python train.py --num_hidden_layers=14 --hidden_size=448 --num_attention_heads=7 --num_key_value_heads=1 --head_dim=64 --intermediate_size=1216 --vocab_size=8192 --hidden_act="swiglu" --norm="rmsnorm" --norm_place="pre" --norm_eps=1e-05 --positions="rope" --rope_theta=10000.0 --rope_fraction=1.0 --qk_norm=false --attn_scale=0.125 --bias="none" --tie_word_embeddings=false --parallel_block=false --init="uniform" --init_std_qkv=0.0333 --init_std_o=0.0333 --init_std_up=0.0333 --init_std_down=0.0 --optimizer="adamw" --learning_rate=0.000796 --lr_mult_up=0.765 --beta1=0.9 --beta2=0.99 --lr_head=0.0081 --max_grad_norm=0.5 --warmup_steps=274 --schedule="wsd" --decay_fraction=0.736 --decay_shape="linear" --final_lr_fraction=0.0 --batch_tokens=131072 --max_seq_len=2048 --doc_mask=true --train_tokens=567400000 --max_steps=4329 --dataset="wikipedia_en"
MLP neurons of a small language model. Each row is named by its layer, matrix (gate and up: input weights) and neuron, and shows model dimensions 176-367. Each number is 500 + 25 x the weight over its row's rms, rounded and kept within 0 to 999. Numbers have three digits each. A neuron's up and down rows have the sign that makes its largest values positive.
After each neuron's rows, "fires after" lists the tokens most often just before its 100 highest values on Wikipedia text that the model never trained on.

L8.gate372:502507545473498511536485483553502513514499485523512505490474493515562513477528486458495538521465501501499526508494516505496477526514527521541496546459521488473544471497492513528472514495538435479471509467520493492552517523484492431534471464555497482464473469486470514494485438494552480536499493549476491493490525513485536545503475517494509501493469460511546478508506480483501512476514504503527488529521499502527545485531512487520456520497488478494513512519470484511490482488507507466520491541493479482463473507494524474446539501501513473523458542526484518483471474517536485495
L8.up372:524531475527469501548501493537497456496557497528497495462465458486478466488514488496560489477486499544518484520524562509535475493537514540493511534465529525490485527482493546481491547476497493480548499470484472498560458519471495465515485499499530502531469516502474508504495478520485512512533525513494530518482502516472553482449508506473482514508486495478466484514525484488484492466481500528509468504512477512520527486501498484478518495499465498517489510534497473507481537478527512487500491490501484483520501462516514489483517490533499505522491485486498467472540476482534505500
fires after: " |", ";", ",", "N", "."

L10.gate709:493484515491477477501530459468480505492488462506506478514528460502541489472488495492525443562474514489479430476556509495443524470501519483480461474509518501530513501510453528504516513515539530487463496437492512494521485493553535527497479493495488461471500519471488520535512486480511493497494512502498520455523470503531452476476507509500493494565512483518498490541535477491518513503440525486510504489513501505523540500434526507523480520477501501515527520482489511528483486456470513499519527468498535541494539488532474460491519508518508480503479525423490519518521485507488508488
L10.up709:468521484504488457498522484480491497464483510487470505526518464476477477509482492511529526488507495526442483544514480449491530501530524521497469545525487498550504471544515470514545509537465518497478505512478507499549465530517504491523458432513483493488505473491531478510505480437509486521514550471526503433505460493507482503495488504487505476495512517484487502474498473478517510521499495499516526463459500495504545494484444512479526506454495508527523505467510509522463467467513499503485464457514493473482514519495500478511537494534465478495483504496522495512511494505545503544
fires after: "=", "-", "\n", " is", " football", " Area"

L9.gate4:508486505495480476449518469490497476522476508466482461476549502519507539502466470514459454490509477486475491497499521472478529512494542455489480536504452489499485474489509475479504493458474544468467469533461501460472457491579506523487514506515495509517481523538505509491494456497524481505499523520458482482501476484485550514512518482491522477513485510442535528523494478449482475523520488483510524521486523513547517490496503527525506499429465463511554487529518473534500497495494521481495483458477472538517518511516490495514476512544481494492514509490537501481491528464486528482
L9.up4:525518460472495456513526481495516539523532531470517505525506477495463514460517527529533493457508506492505496463509508493500527513503527475536508498475491526492515517494523548460534482523523503491478529532503536478526478511479516534511506513453525490542479504492486477505527491477501505526515490494441496495443484550481483496502509430491484494474497506441520474488509472515530531491483469461441510506523521516519485516492472520485536519504474517524517497468469495482471533468540524554527532473548529508518532479521496531561494473498536529494542492455516496482494510489520496548
fires after: "="

L7.gate801:497528513470458475491460448505506465475506525466521489497468518516480490491452504499475486546487515500480504505516500487488527527522475547515538484509529501532498516467493472495507497511494496455510479515552481514448460488494467481527507521513522460471457472505504537514480483509574528483478476517478488502504502452473524490514476493494535516500508480501513480500502519454552511503499507502485499532498504470500467512467516506519461525511508523477507523497489500492497486501464513485472537512524540502480499493490517438477490482545487467481463468466436509541466516522551465523
L7.up801:475517473545524474512528499489506513527507451513497481499498465511522484495491502488498485481520494511460538477497509550475486490493492509484497529493470455534496468511495544480499488516521536478484491465479479486555510536504518521496469450513510498492467501523506505486470503457463538500513504496507475495503502531535461520488464521498521501481499467479499463545493482494476531497511482541510501536476476507528508483479479491450490497495511514535514484467460491491466502465525511458491490484469473529491487508470466524527515525506534502508494528490484471481502473522524528495
fires after: ".", "-", "\n\n", ")", ",", "\n"

L8.gate720:492487510535492507486496520567526539518523534507491507508484499517504532498500513496522530538509515520482478551490478528529498473499464490496501467471528519532516483520464488452492483466506509444483478478515508479498499509480475543467516514557486545496502478465518538501492499524559500523519495484458488507513480520469529477483475490502486507536531480489495539506529497515551482530468501523566476524525469481467496503517525497525499492491486458497470542525512521494486455505510459518500477477530503474491529503489503500512493492515526505532522497447489488478517529534514539492
L8.up720:469474485450472520495455528488516486525554549495491514462450477481510548492497458477489517463495459509514474514479507494501465530470532567546517531497508535478492494478512541499503465484520512497543470514488489548504515461512462465503532472517466552509503498465521558500458485485483477506522495489501501497487509456529501505491518494477457498526507531492525535467516477526509461471465483501500500522462566484507484502507541469508532514477434493503509531470503541512497494518488508511487452460528504479479485470499468541463544500459460519497543509524525490516510534506521470528
fires after: "one", " a", " A", " po", "ho"

L2.gate147:486500516479470482525513492527501502459475482497508469492426544483525503500507509531486464520440474477532458469547497489519519523533503490480481494504555453499531506500508494509492467519499465469462473463522497455506468545419489490471479491564512495470487524539516550516527542495490524483489517459457482464543489456493509502544493511495486518471500479499506463497529529526497526523477524510536479521548473461518495493498490476516464548524489522491532511495486470486552484481487520485414490498497500474525516502538544483474473493495486524494464528475449504505530485492464477501
L2.up147:476543450470536484514482498489523477479502498510521484491481538481492509515510528503463491515520525495528489470520492501529488473523490503450456497502505456474480512512496507494544490534500494507488495517517501483500510514453515498479463482534521484458479527527523517524529559490478523494496490500478505478518500502473541478564463497515486514463515518516478463497458529501463490483493530488512464527527474523471466542528468492468449516555503507494522491510503506515511493507513501513458500492519497527485509499549514509517468485499498509505518531492485523529531490460498479510
fires after: "=", "\n", "\n\n", "-", " ="

L7.gate208:493461503493484500478496495535477499509540497503501464497499534527469475477502487501489494511512481514496497518547455492498492477516503488494490523515509472499464483496482496496481521549523532508479503532546473495521511525492479531519485452550512515479496550491483535532526486502511506545494546524457481525489512510509509517522469472502547500502527450478480486535488462536484531497517474524457496436505524473548518476506525496538529511491504475497516494476460487500500489476512487475503508438484536475478497520495453517493535470522457498517501507462557529552521475472517493510
L7.up208:520489519491522482464483493514496488487537492496479532467485482498427537479496558487479458474507489496511494550490462482448511530476471478504467520485485486487512488457473479488524500479534497511496502503480509548538476503486525534483498453497509463519500499499537540529506512479499508537476510479499498512466498483511497485464486488484518482535493500490473521524523500483540556544472494478487509491508488528521485500559496528543496535475455508520499431466463494536513469510524470477474482472503526482540495489491521555534460504477510499507531519455511527514545510550484491497
fires after: " (", "\n", " In", " Th", "-", " un"

L9.gate45:506508476493491490508489508536466525497537534497494479492490502501463507555514484468508481499476487464527500519476514519504458503485482460474519495507475525475517516509531501526533508475496488457498484538542514478538493502495476459536489474587497471501513532545468510504501500551464485512479502513504517510488507485506505443487528485532515523520485518495466446484527471512530501482463522478538471465501505456465445476499545520549542518528450491498509490535523537535476503508521497516460501506550496492488504502477501469497527495489540492508513514509483529462467458489484525454
L9.up45:482537475462458485467479488501478476514513509477498499521503505507454502537494488496532536467529543490511488540500500510454498485494505497495470513506490519505482490512521501495541509490507562489519513482519481532516527499524476508518554519552531521516519523504508510508467481482496528533496515496517573494520553477498510479501457496493524474497474513507472457444529472496517477477475509459518501450494540483500497500498490500521502457499481462479495483481502529504479518531544524497520526479478507482464513491528455485520515452519518519481518505514503478502551499532536490510
fires after: " a", " A", " and", " t", " in", "A"

L9.gate385:452483530480505496490517478520516460480487519532498468500468458496492499490510513493470503481517497463533465547491474481468524499521454500553540470496487509464518513461501499505479509492543549520456519452518507475508436505469453521503479498529492518498491512513455497512493490525492533510478477552496521447525552443467495504501520504530482499515468471465485484498517464508527469490482495522475529496522512496522476482477517537540528512477502502506485544507497494490467471497478495485466505474483490548524528513542516506477485494489481483494537477463508496534484504481507522510
L9.up385:490495510463482477467481500492503507457467515459532521504511526502471501532558461488546479483533523479512524484513518583491496476479455554471472528435511499451488462496500534481488494561480506569497491486479508480504490533518514534504470529472524517456524481468530515504519509510460511527497505478509478534491492501498469488564531515571533558526480515511514489504524482491511524495519520515487531485527512490515483449516490509485495509469478512524533545505467487467478499501517535510527515513490473505497465495521517512488443478497543535492523523489506531548511479456502520507
fires after: "|", " in", " 6", " (", "\n"

L2.gate113:475455479509490484469502453531488521491519503473509481479492510491496490498519517489499485528467487511497495495508537494511441505473502538535443517507552502477466515452477480479477530463553509499527488475449488504473478530517484496515511492528500481499458474493513497510449481517517472550503527532515495489518497551487512511499443511475494493508546496465481453542504492519540529501504511512477488481530523490493488481500509487476486512508518472540480490544453481510509468460484533517433473464514492496489477512479477443500484502508482430494461514470501511518534503504528501491
L2.up113:479508557474489461521503475498466508519470507509481483470540529485490518491498487549521517487511562537514480548435530485483471509484524459504459511528530476464522503468516461527533474490499436470483499515480517503505474474488504524484481478524480467534487514509519487530492532440514456533484507515500488532474478562465472480518481510497450518486493480477464539490528496458534464504542508544517520500507469502474497535503523477555520523479539469474515496534502510478492498503483510521518492528515465498468516505467526484494527547461514489473528512477479506497513509483511495502
fires after: "\n\n", "=", "\n", "|", " ="

L9.gate93:486520516441525483501525482504486556476457504538482497532550490550521523463480470522492523495508483538423495529437443471493479502489496457521503484512531496481564490523553445508512486521527475486448523531502488487498480483503514492529532462507521505447450482488499446480492497481565463487497514457474508517489463504489484506502489538536521520482507479498530446510512494513481495508513503494507497461489511479510503463511513465485508525450521541557542524517501464511458483518468479500490494520494528502542508542505518496534490495508509465451471511491503509481504526498493471480
L9.up93:505510481494480493476520493505496488496498511501529513554472503511438486501498507519505506494494489560495533441496518513509522473468454493498472533498531448510497479508524502426458512506477496528534506466504456480494515521481456517468465535512548484491541503529511512465509504488484541529491536530468516509479475541455482529540510518516481533479471506496508522503489490445477491535510507529499482503487478525512512504493501549498496504507518524531486491495475466475499495478488472506502489530472469481518501518485498431525501509489485545460474535502481516523505501481499503510
fires after: "-", " al", " Al"

L10.gate97:553450499511465505499512532489536497497508500490508476503510497478491481497480467506473497500484466498496505475486536505517502518497527451478488534476493489463510518455476479486480489495502520469472493540495538498510494570514471464518479458498495492537462539493473517532518513495518430480489473499525469508485480504496505531500522521500472503482506495490487523503509513507515466519490555463496525483544518469488535458444473520493491483475546505504523497529493498487497478439496529493474510509500504519515515532493496423470498469510543465509484503484483494545521514484535496489
L10.up97:486492475490499478494490548504508530525533520500476550496506551473461501527470493523483516477498504549520511493491503484498487504453534483525464542503563504466520521457481492498466494552495473484508534524525549453473511554494518477493497517542513523487500495504512461529455505518486495536490474460514472483532486513490544482482521492491503494491498483527465482514467501538509493540483494502528541500504478498489510460524483477494549496457519488496520460491492477459451492459539504516465550491465453484492523505532502512500511521521518525507523466533509491465505466507542484459
fires after: "=", " ="

L7.gate1161:488486516468504471527490517529534501499490522508509522480527522525514483529471516534499456539452487488482502523538493549493486512511475478444517506526504497497485483475491522482478501554504502504506487534515515443520481505499485464495488449533518468459454483472526494516520495534505518524515545496453494553486527508482489524468460515479526507511533462471499457528515507523499551535511488470496500522522527532568500470482501471539505507497508524466559465501503501542487481459491500482467514504498498481518480511499521475531454516518496439490503456466520521503536469467506478457
L7.up1161:510506517477506489488475520463524493515517495520484510490519496499496498501462524485489510510505530538515476551526509552482495511537500488489453508511527491513487524481515520491454506529504494510492488454516517485503497482532488480486510457516513460499489502476508486470528448500482507491510555475494494471531525517475542476464489489507507526521550459466534518494494518496505489507516471498500517503499507525551527476523487510521520487521480487479458440508512492518509511490518517453502534453443504517496493468505475527582496490494480438474513465491511531526503478483505510478
fires after: ".", "\n", " (", "-", " \"", ","

L7.gate808:506460468513499495473492483481509552496482528505498478470548540473480511492479481486535471488532517501491476541501572444505538492479534515483468456508483485509498530549489467482512499526531495456529477469531497517501556510529520452510502428493515497501503463460463536529477501500507486443522500506490481485515514559531464479461458491532525493517537479508484528481522478502545517520450517501525498476524511469541534535489504472475528490462520511494543512465513500501518515524487499525489531453507502552506488481481483470507525481532504517487480511511450482524452529465528488494
L7.up808:514490540492489481505488476486479526516504488488508522466505478480523535506484493480508525533509492499484527554505533456516479476509527463542549527502480473518513524507501527458489480501488492488535472498491495535459508512489515493476527476523489468519523469522467505499486450528503528522479484515516461494581510482504468475506489508503460549482530482497525520467494496514475526480494494531451455456528500451467496480508475458502465484511519462528518446486479490489474513508561493541521517478459454522493528481502447519495541503486502494447537499524489505455517507497510528482
fires after: "=", " =", " was", " be", " known"

L7.gate1206:473501487455509478481517459477479496483498514518521483514523514505482529525505548513530486503466539508486453528526456457507502489510507512460517511551546503533491511497497494491488488440476477509490519475526523493489535475523472497485523480495490476471499497522513498520514482478472505467536493539463491460488484520517469469475506491525527501481503502513527467523515532517459525492560443540505496463520488503519517490508489512543527489456502519511523521489471512494475488470516538495506493519495524537512510470485484501509474473517514440512496511516526493556485514469494513451
L7.up1206:507521524494475543478513513510473537515550505514525523487486481500499508468496461543442488479476506542452492490538476532522535465514487470510489476454521532494479520522510529528452501491475529513501494528457483484481492530506512514510487494456539508490485491507471494479457497540487469461516522516456513511472523543475558500477525472503523490509493491503522526509450504487462516533531490505474531542506491515488535500540495494477528509483527505493504498476525453560521453478502480473520530512487488525529550497515486409524499502493493491488498513481475454525479508455462496529
fires after: "-"